Weights of a small transformer language model.
Training: a variant of Adam for these matrices, 1028M tokens, 7844 steps.
MLP neurons of a small language model. Each row is named by its layer, matrix (gate and up: input weights; down: output weights) and neuron, and shows model dimensions 464-591. Each number is 200 + 40 x the weight over its row's rms, rounded and kept within 0 to 999. A neuron's up and down rows have the sign that makes its largest values positive.
Before each neuron's rows, "fires in" lists the words (lower case) most often at its 100 highest values on Wikipedia text that the model never trained on. A number after a token or word is its count.

fires in: "western" 15, "london" 11, "british" 9, "english" 8, "norfolk" 6, "royal" 5
L3.gate1477,228,178,199,189,208,265,270,174,200,213,219,190,197,190,140,163,242,158,147,165,201,185,260,209,243,179,184,240,195,176,119,200,190,192,202,206,214,232,158,143,204,228,148,202,194,181,217,174,167,239,180,88,164,147,196,263,190,120,230,239,236,245,180,194,219,115,234,191,198,150,308,167,224,167,237,189,152,265,256,218,281,165,177,228,146,200,249,192,202,221,184,190,243,213,130,219,214,218,157,254,287,183,123,144,202,230,181,179,227,187,98,177,164,238,159,218,182,190,213,194,136,217,192,200,206,230,208,208
L3.up1477,208,187,194,205,256,135,244,174,227,177,255,215,206,149,180,230,242,213,234,139,234,159,254,235,187,266,218,211,168,336,191,229,195,154,170,231,152,206,201,205,203,242,149,288,168,184,247,112,157,247,171,213,171,228,274,148,170,205,156,220,245,188,158,172,217,181,199,206,206,164,210,214,167,213,189,189,222,214,203,213,288,93,163,166,233,241,239,167,204,151,233,214,148,247,222,129,195,235,202,109,230,173,182,209,148,211,171,212,240,241,197,212,213,202,172,243,199,186,197,212,246,239,246,221,178,181,177,204
L3.down1477,177,258,210,194,207,201,187,191,229,203,240,279,224,201,222,193,189,196,166,187,187,248,212,233,128,248,195,168,238,264,203,147,206,117,146,127,176,155,222,254,218,196,205,280,191,219,264,184,202,146,168,136,258,291,236,194,192,220,214,209,188,229,208,194,211,208,202,202,246,280,215,169,206,263,159,218,147,217,261,231,199,179,199,187,216,249,160,212,199,138,233,204,116,178,112,234,257,238,150,181,166,157,203,276,181,205,170,241,153,189,217,153,228,186,203,189,252,173,184,204,198,181,128,244,158,256,192,207

fires in: "de" 20, "la" 13, "du" 11, "le" 7
L3.gate1674,222,223,211,157,243,224,286,152,308,254,194,113,276,219,225,155,210,206,200,187,250,169,271,165,198,148,273,229,180,167,179,176,229,164,200,174,231,191,193,232,220,161,176,286,225,193,221,178,244,166,241,93,177,188,156,125,128,225,244,223,175,300,93,231,201,245,267,198,208,187,240,113,261,277,268,205,252,188,222,147,209,255,197,130,171,138,237,196,183,177,207,172,222,182,197,260,180,260,155,206,262,219,211,186,177,231,193,224,203,169,177,201,192,153,261,208,168,169,223,196,222,247,128,196,138,242,185,123
L3.up1674,203,208,186,181,197,207,251,107,214,199,241,127,275,227,234,202,172,199,224,236,194,199,210,203,228,166,297,137,202,215,154,264,195,180,226,179,165,153,257,209,231,151,172,279,254,180,233,196,208,135,217,75,155,251,202,190,162,214,206,139,218,209,122,275,224,260,212,172,176,161,173,167,223,205,235,248,188,148,225,131,243,161,213,148,138,158,211,221,137,220,187,75,177,192,264,229,217,200,142,195,232,213,94,162,208,228,181,214,168,161,233,206,173,228,277,254,209,186,196,201,225,231,166,307,194,231,215,139
L3.down1674,231,162,237,205,133,183,232,166,166,226,315,181,258,207,275,197,195,229,208,209,212,240,195,193,238,238,197,165,224,239,190,185,242,187,141,264,154,135,243,182,282,211,187,209,301,148,255,218,162,158,239,155,221,265,209,201,217,202,175,149,278,228,228,241,193,183,125,185,193,184,169,161,180,184,214,253,197,170,194,212,233,174,240,194,128,214,154,187,195,170,207,186,171,218,206,199,261,261,131,187,246,171,142,214,174,227,173,223,117,244,226,166,191,299,184,167,180,147,177,256,181,175,173,226,158,270,238,207

fires in: "to" 54, "for" 9, "should" 4
L6.gate934,225,270,219,161,212,124,286,202,145,237,138,260,170,164,217,297,174,254,223,205,193,212,196,207,162,219,224,210,249,178,223,192,212,244,238,111,199,161,197,226,216,190,223,211,197,214,212,186,226,179,222,221,223,118,190,214,210,246,243,214,208,106,172,118,199,201,229,153,193,245,248,172,240,180,248,229,211,180,206,200,233,215,191,198,172,271,217,215,155,178,235,213,263,203,216,256,157,235,190,151,248,149,177,194,255,205,190,219,180,224,275,225,176,202,169,283,276,226,176,149,262,216,235,255,254,203,194,253
L6.up934,211,165,180,232,208,235,235,176,184,112,123,205,231,128,151,191,150,236,241,225,200,175,248,178,181,320,223,189,233,196,217,145,208,177,168,166,204,208,165,122,246,190,232,198,299,210,213,218,221,147,275,244,223,195,231,234,222,349,218,191,228,166,136,226,244,208,202,223,226,217,170,174,144,241,163,283,179,182,220,119,171,236,177,210,235,214,99,217,196,308,231,268,217,170,212,229,170,207,175,196,200,209,277,219,230,217,234,181,147,177,158,186,217,253,190,295,166,154,209,212,233,207,209,157,161,255,153,155
L6.down934,182,188,203,295,171,255,197,126,167,208,207,259,190,174,201,225,128,217,179,317,251,191,231,279,155,217,200,150,266,284,264,221,199,222,194,263,193,178,223,210,194,193,178,121,227,200,243,262,233,187,201,203,180,245,233,252,172,193,202,150,252,213,170,230,194,214,174,155,175,137,160,212,112,251,212,247,222,179,278,160,192,133,226,250,142,179,187,259,230,188,238,176,192,243,179,94,200,212,228,134,210,145,151,217,266,235,197,247,175,195,201,209,201,262,265,233,143,273,224,225,171,201,218,199,178,144,274,173

fires in: "of" 29, "this" 8, "had" 8, "its" 6, "his" 6
L6.gate406,160,141,188,112,155,193,181,189,179,231,224,135,206,294,169,168,172,133,230,196,229,242,299,205,139,232,135,182,146,229,207,179,187,162,191,265,157,175,197,198,176,163,219,213,155,174,167,164,195,171,249,234,199,213,127,166,204,227,144,201,224,201,201,195,215,145,180,189,174,176,288,262,216,134,173,172,301,195,148,205,161,170,185,128,203,284,267,211,214,237,175,138,164,171,222,193,183,237,176,196,171,235,256,232,191,236,230,173,169,182,196,270,174,221,224,202,139,242,222,155,155,236,190,156,163,208,257,269
L6.up406,227,198,168,203,224,201,233,180,205,222,286,227,207,303,202,243,111,179,131,191,211,189,225,225,182,281,140,199,155,260,191,141,139,238,188,197,183,196,210,200,225,228,263,269,172,199,206,210,261,174,216,292,240,188,130,158,205,226,228,193,281,136,210,186,174,125,255,262,239,176,206,217,229,145,224,304,277,184,204,185,251,226,173,234,201,257,208,241,219,247,131,153,192,214,264,130,194,197,207,173,175,152,224,176,219,268,138,157,192,194,253,243,246,186,186,147,216,236,201,173,170,252,243,171,146,243,196,229
L6.down406,166,223,186,192,285,197,168,174,232,140,156,221,160,231,164,143,261,191,208,147,166,160,185,215,250,235,239,198,215,197,221,135,207,226,145,178,199,243,214,283,220,187,212,252,243,205,238,274,264,212,126,215,205,156,273,175,235,191,209,146,203,214,330,188,186,174,165,141,152,231,197,293,224,220,184,222,242,175,125,222,158,206,161,213,204,233,195,262,143,183,200,232,211,182,232,256,170,146,201,192,164,237,241,223,195,240,210,216,209,189,245,249,213,168,191,210,163,186,176,243,216,259,227,151,217,251,223,250

fires in: "that" 27, "and" 25, "but" 18, "who" 12, "which" 10
L6.gate150,155,223,233,179,246,193,179,230,175,173,249,238,183,148,192,158,231,171,193,190,125,267,205,172,174,157,207,205,172,187,157,188,226,250,157,207,161,174,200,176,141,227,240,197,170,155,187,201,213,233,241,167,159,225,213,168,218,210,225,111,238,248,211,213,196,201,187,215,164,201,153,234,222,273,187,173,232,248,227,270,209,228,194,232,222,302,138,313,179,178,268,207,187,197,157,211,260,222,252,81,279,248,208,185,182,174,195,125,214,237,216,224,220,201,223,141,237,193,246,208,275,170,194,148,159,215,230,206
L6.up150,204,171,203,205,225,184,201,275,147,215,171,168,212,207,125,230,274,176,186,228,139,226,203,212,192,197,151,253,254,186,176,105,204,188,202,240,242,183,171,204,175,250,197,220,211,261,179,237,222,205,193,183,163,142,208,164,185,245,275,219,159,117,235,186,220,216,206,192,190,239,208,262,215,175,211,255,215,178,191,216,174,158,249,158,201,154,230,257,97,211,184,249,219,160,151,212,197,211,190,227,201,189,206,218,170,196,159,161,210,132,227,271,207,230,166,123,176,199,223,192,256,197,200,152,176,246,156,111
L6.down150,225,227,268,202,173,241,201,170,147,193,173,214,142,230,221,194,193,173,196,256,175,245,220,149,230,181,208,204,228,201,155,186,121,242,219,146,192,128,222,204,183,235,181,190,230,250,129,169,226,257,175,272,98,238,238,167,198,199,310,180,213,146,220,307,183,260,152,195,210,153,238,191,133,226,223,272,174,177,105,199,235,230,121,218,208,200,181,166,134,173,209,174,254,232,172,237,239,279,215,193,239,232,223,178,227,178,177,70,235,267,162,223,232,258,277,195,246,196,232,217,203,233,248,196,176,202,231,242

fires in: "the" 83
L6.gate1989,221,249,261,231,170,269,216,187,232,220,227,225,241,264,230,139,188,231,161,266,139,179,129,221,188,224,221,122,254,215,153,224,234,206,267,181,94,223,156,233,168,202,182,192,167,180,169,168,217,201,188,210,102,182,209,170,132,213,156,222,202,206,193,226,157,148,210,172,241,212,133,212,310,212,174,137,222,160,141,169,157,231,241,202,216,201,199,194,205,256,211,125,261,183,221,277,206,246,178,248,188,268,231,138,121,159,194,149,215,201,208,262,235,231,178,135,156,197,240,139,194,219,207,248,198,202,140,185
L6.up1989,135,191,138,223,205,189,199,227,176,183,115,210,183,169,126,215,192,227,212,179,207,161,157,178,153,243,212,188,231,202,205,188,247,239,290,141,221,176,200,205,284,125,201,187,210,172,254,213,283,197,202,240,260,157,244,198,228,192,148,252,237,190,242,211,205,189,185,142,179,172,189,170,164,218,263,199,257,203,207,174,232,210,181,211,173,189,214,179,144,183,155,133,118,209,229,219,261,202,230,259,208,207,168,269,216,213,243,164,250,227,207,263,197,125,212,220,248,163,260,192,195,199,121,197,213,168,237,234
L6.down1989,202,244,179,156,272,163,220,163,195,169,248,175,254,199,168,237,149,239,152,265,146,175,303,179,130,244,186,128,171,195,258,225,212,250,113,224,300,211,210,140,184,194,185,171,234,219,165,189,180,165,208,198,181,181,245,152,222,155,112,257,226,138,202,112,226,166,183,253,139,161,254,229,204,177,255,159,179,244,175,194,268,206,254,195,210,263,174,230,264,173,231,256,113,148,207,215,196,243,168,153,141,245,252,247,206,196,261,139,224,163,217,183,123,197,238,192,160,223,183,182,195,218,181,267,211,271,212,221

fires in: "after" 60, "following" 11, "despite" 8, "upon" 6, "the" 4
L3.gate1476,198,192,193,152,251,126,180,132,167,210,187,221,239,219,240,205,241,232,143,226,186,236,228,153,96,237,187,238,225,156,234,105,159,173,230,144,223,242,239,231,181,236,184,146,191,198,199,215,266,223,203,134,152,207,208,158,143,206,193,246,193,205,215,165,201,208,235,138,224,238,228,137,196,179,197,210,235,220,178,156,132,289,217,203,194,224,185,202,164,196,250,223,259,204,216,221,249,269,184,219,190,180,209,235,179,200,226,161,196,232,171,186,178,215,277,150,261,255,267,177,210,175,172,156,213,94,158,242
L3.up1476,188,231,198,165,201,142,173,195,184,185,127,207,228,229,191,182,213,193,234,278,135,225,263,243,122,252,103,271,189,162,199,169,173,142,223,115,174,187,261,189,218,217,210,141,137,243,257,235,204,231,201,149,159,202,200,169,192,185,209,140,208,228,178,159,183,194,185,189,228,112,230,151,234,275,222,207,157,182,187,196,144,267,181,229,215,259,226,245,184,288,147,247,202,278,226,174,233,209,195,271,202,117,191,244,170,199,250,173,190,251,179,164,173,249,248,150,247,222,285,226,177,184,282,178,255,151,188,206
L3.down1476,171,236,194,241,172,226,162,271,196,204,218,227,162,223,164,209,159,232,226,192,192,195,179,223,183,118,136,261,236,184,198,220,237,152,199,177,137,267,223,122,228,231,208,107,212,247,224,171,181,180,258,230,158,249,181,237,207,239,206,159,176,217,188,196,175,223,223,206,295,159,212,182,123,203,210,273,182,143,241,244,249,165,167,207,183,203,236,184,158,234,163,243,181,204,138,219,136,146,234,247,196,188,240,153,203,167,222,163,187,178,150,161,250,199,216,160,175,169,103,219,173,219,189,186,192,273,225,230

fires in: "the" 20, "first" 17, "one" 11, "there" 9, "second" 7
L3.gate933,263,188,243,252,239,241,229,140,196,201,210,235,192,164,197,174,195,195,86,252,155,207,133,202,221,201,206,137,164,199,214,133,178,198,190,201,171,206,259,216,210,203,149,182,254,170,140,196,254,186,136,253,185,189,225,237,175,246,119,224,246,145,204,117,262,143,215,171,191,175,248,215,217,190,249,207,265,190,152,224,244,118,217,231,235,207,161,222,224,142,197,173,227,247,222,124,169,277,189,183,272,215,251,249,157,177,151,134,187,198,185,215,192,184,244,212,216,198,209,228,195,173,206,199,130,241,185,204
L3.up933,132,262,234,216,195,191,195,219,277,236,243,276,221,229,200,147,220,284,218,195,135,130,134,174,255,205,289,220,144,159,162,177,160,182,242,213,180,77,148,196,226,222,175,234,189,165,184,201,176,187,225,125,211,160,147,209,207,200,203,199,187,243,175,147,263,271,277,208,260,242,174,204,268,201,248,203,232,246,240,297,145,188,175,236,170,178,249,206,178,186,210,177,212,247,113,206,194,175,253,135,209,177,265,284,245,180,122,245,177,202,195,143,246,160,143,178,171,231,276,191,270,199,190,219,185,254,189,191
L3.down933,155,186,189,170,138,168,224,238,243,218,196,210,168,141,171,196,207,189,174,180,205,154,192,174,145,248,312,231,139,186,169,162,258,202,217,122,161,180,162,204,219,219,151,252,164,197,250,192,228,201,178,205,232,165,151,223,275,205,139,265,134,167,137,145,192,277,231,161,212,264,175,224,182,173,223,182,209,239,146,269,145,145,154,262,128,177,228,237,153,164,217,306,256,169,137,82,262,234,165,145,250,263,161,188,211,214,236,218,213,190,157,172,158,189,166,176,187,234,256,146,227,182,153,212,185,244,214,211

fires in: "to" 28, "and" 14, "9" 6, "søndergaard" 4
L3.gate1724,175,187,251,127,152,160,143,234,231,232,220,217,220,236,273,187,219,262,257,230,292,129,134,226,162,257,201,208,220,167,160,218,208,209,171,254,206,210,162,244,196,162,239,219,222,220,201,204,264,249,179,230,133,283,112,174,191,152,183,216,128,204,251,142,238,166,189,174,162,234,243,123,173,153,227,232,244,211,183,247,243,180,227,126,155,220,210,214,201,200,206,252,214,188,178,153,246,230,218,267,258,262,253,254,176,176,248,122,258,217,167,168,162,154,150,184,263,131,191,142,92,192,202,115,202,224,181,217
L3.up1724,178,180,261,217,239,177,258,246,217,246,259,262,301,190,183,256,263,241,175,198,148,193,163,200,242,226,134,202,188,225,183,134,223,188,228,138,200,251,138,236,195,198,226,243,230,150,164,110,152,202,244,211,186,166,147,170,125,175,225,238,263,203,139,144,241,136,237,156,172,199,244,204,231,226,131,240,182,82,228,105,212,287,267,182,203,170,203,205,177,162,176,103,196,213,139,238,202,254,144,241,181,192,227,231,179,216,238,193,158,275,126,231,190,267,210,172,224,177,158,235,248,195,171,221,181,218,178,195
L3.down1724,171,217,155,170,199,173,224,313,208,197,183,185,246,271,237,257,283,226,169,232,161,100,154,247,197,255,266,196,187,158,180,193,257,113,216,90,207,243,134,205,209,136,181,213,205,218,196,221,312,282,203,227,151,221,156,227,143,196,196,216,174,173,204,215,210,115,152,147,245,166,179,236,231,258,183,167,179,171,211,165,212,305,214,177,187,178,217,250,178,108,202,159,162,233,170,111,236,244,139,242,136,184,178,193,218,209,269,185,289,203,205,196,237,210,153,209,254,163,210,144,228,221,152,242,135,136,171,266

fires in: "on" 19, "year" 9, "before" 8, "since" 7, "as" 7, "date" 6
L3.gate856,184,295,128,121,116,188,200,247,153,222,230,232,193,230,209,254,171,222,242,155,206,188,216,259,162,263,287,183,247,218,173,181,165,153,183,211,150,199,219,139,248,217,197,240,221,167,236,152,184,198,178,228,173,222,201,248,250,201,193,162,217,243,181,163,146,233,227,180,217,156,162,286,133,223,179,167,170,216,224,164,247,272,219,186,209,218,224,204,264,165,180,242,206,169,152,189,199,226,179,163,173,119,154,193,159,242,156,239,153,174,208,245,297,230,173,86,244,164,205,236,154,244,163,214,173,262,267,206
L3.up856,251,129,205,197,233,141,229,240,243,205,223,203,181,303,179,228,196,217,216,205,214,69,174,239,209,157,268,187,154,212,279,233,143,139,169,174,179,213,144,187,190,184,199,234,248,233,110,268,268,266,173,218,283,215,216,197,268,313,222,251,190,356,198,142,225,250,171,219,214,181,218,247,178,123,203,189,175,230,251,268,169,186,303,157,241,182,181,274,205,175,185,218,208,162,181,241,178,201,272,219,242,211,205,173,182,176,161,178,234,146,177,152,178,144,158,253,238,219,150,269,236,178,230,246,181,185,221,209
L3.down856,238,210,136,143,147,181,105,141,172,168,185,163,182,265,228,196,201,108,288,201,198,168,236,205,138,165,213,154,153,262,179,210,180,170,165,157,237,194,243,225,197,106,252,139,233,205,215,196,176,219,205,211,242,161,197,218,157,195,185,237,226,250,214,142,180,233,200,188,168,176,140,218,183,230,224,225,226,134,190,235,206,235,153,262,161,183,179,177,214,211,171,204,202,175,194,153,154,252,214,193,237,198,125,196,164,235,187,176,295,147,245,265,255,219,247,108,206,181,176,227,173,211,186,219,210,153,227,171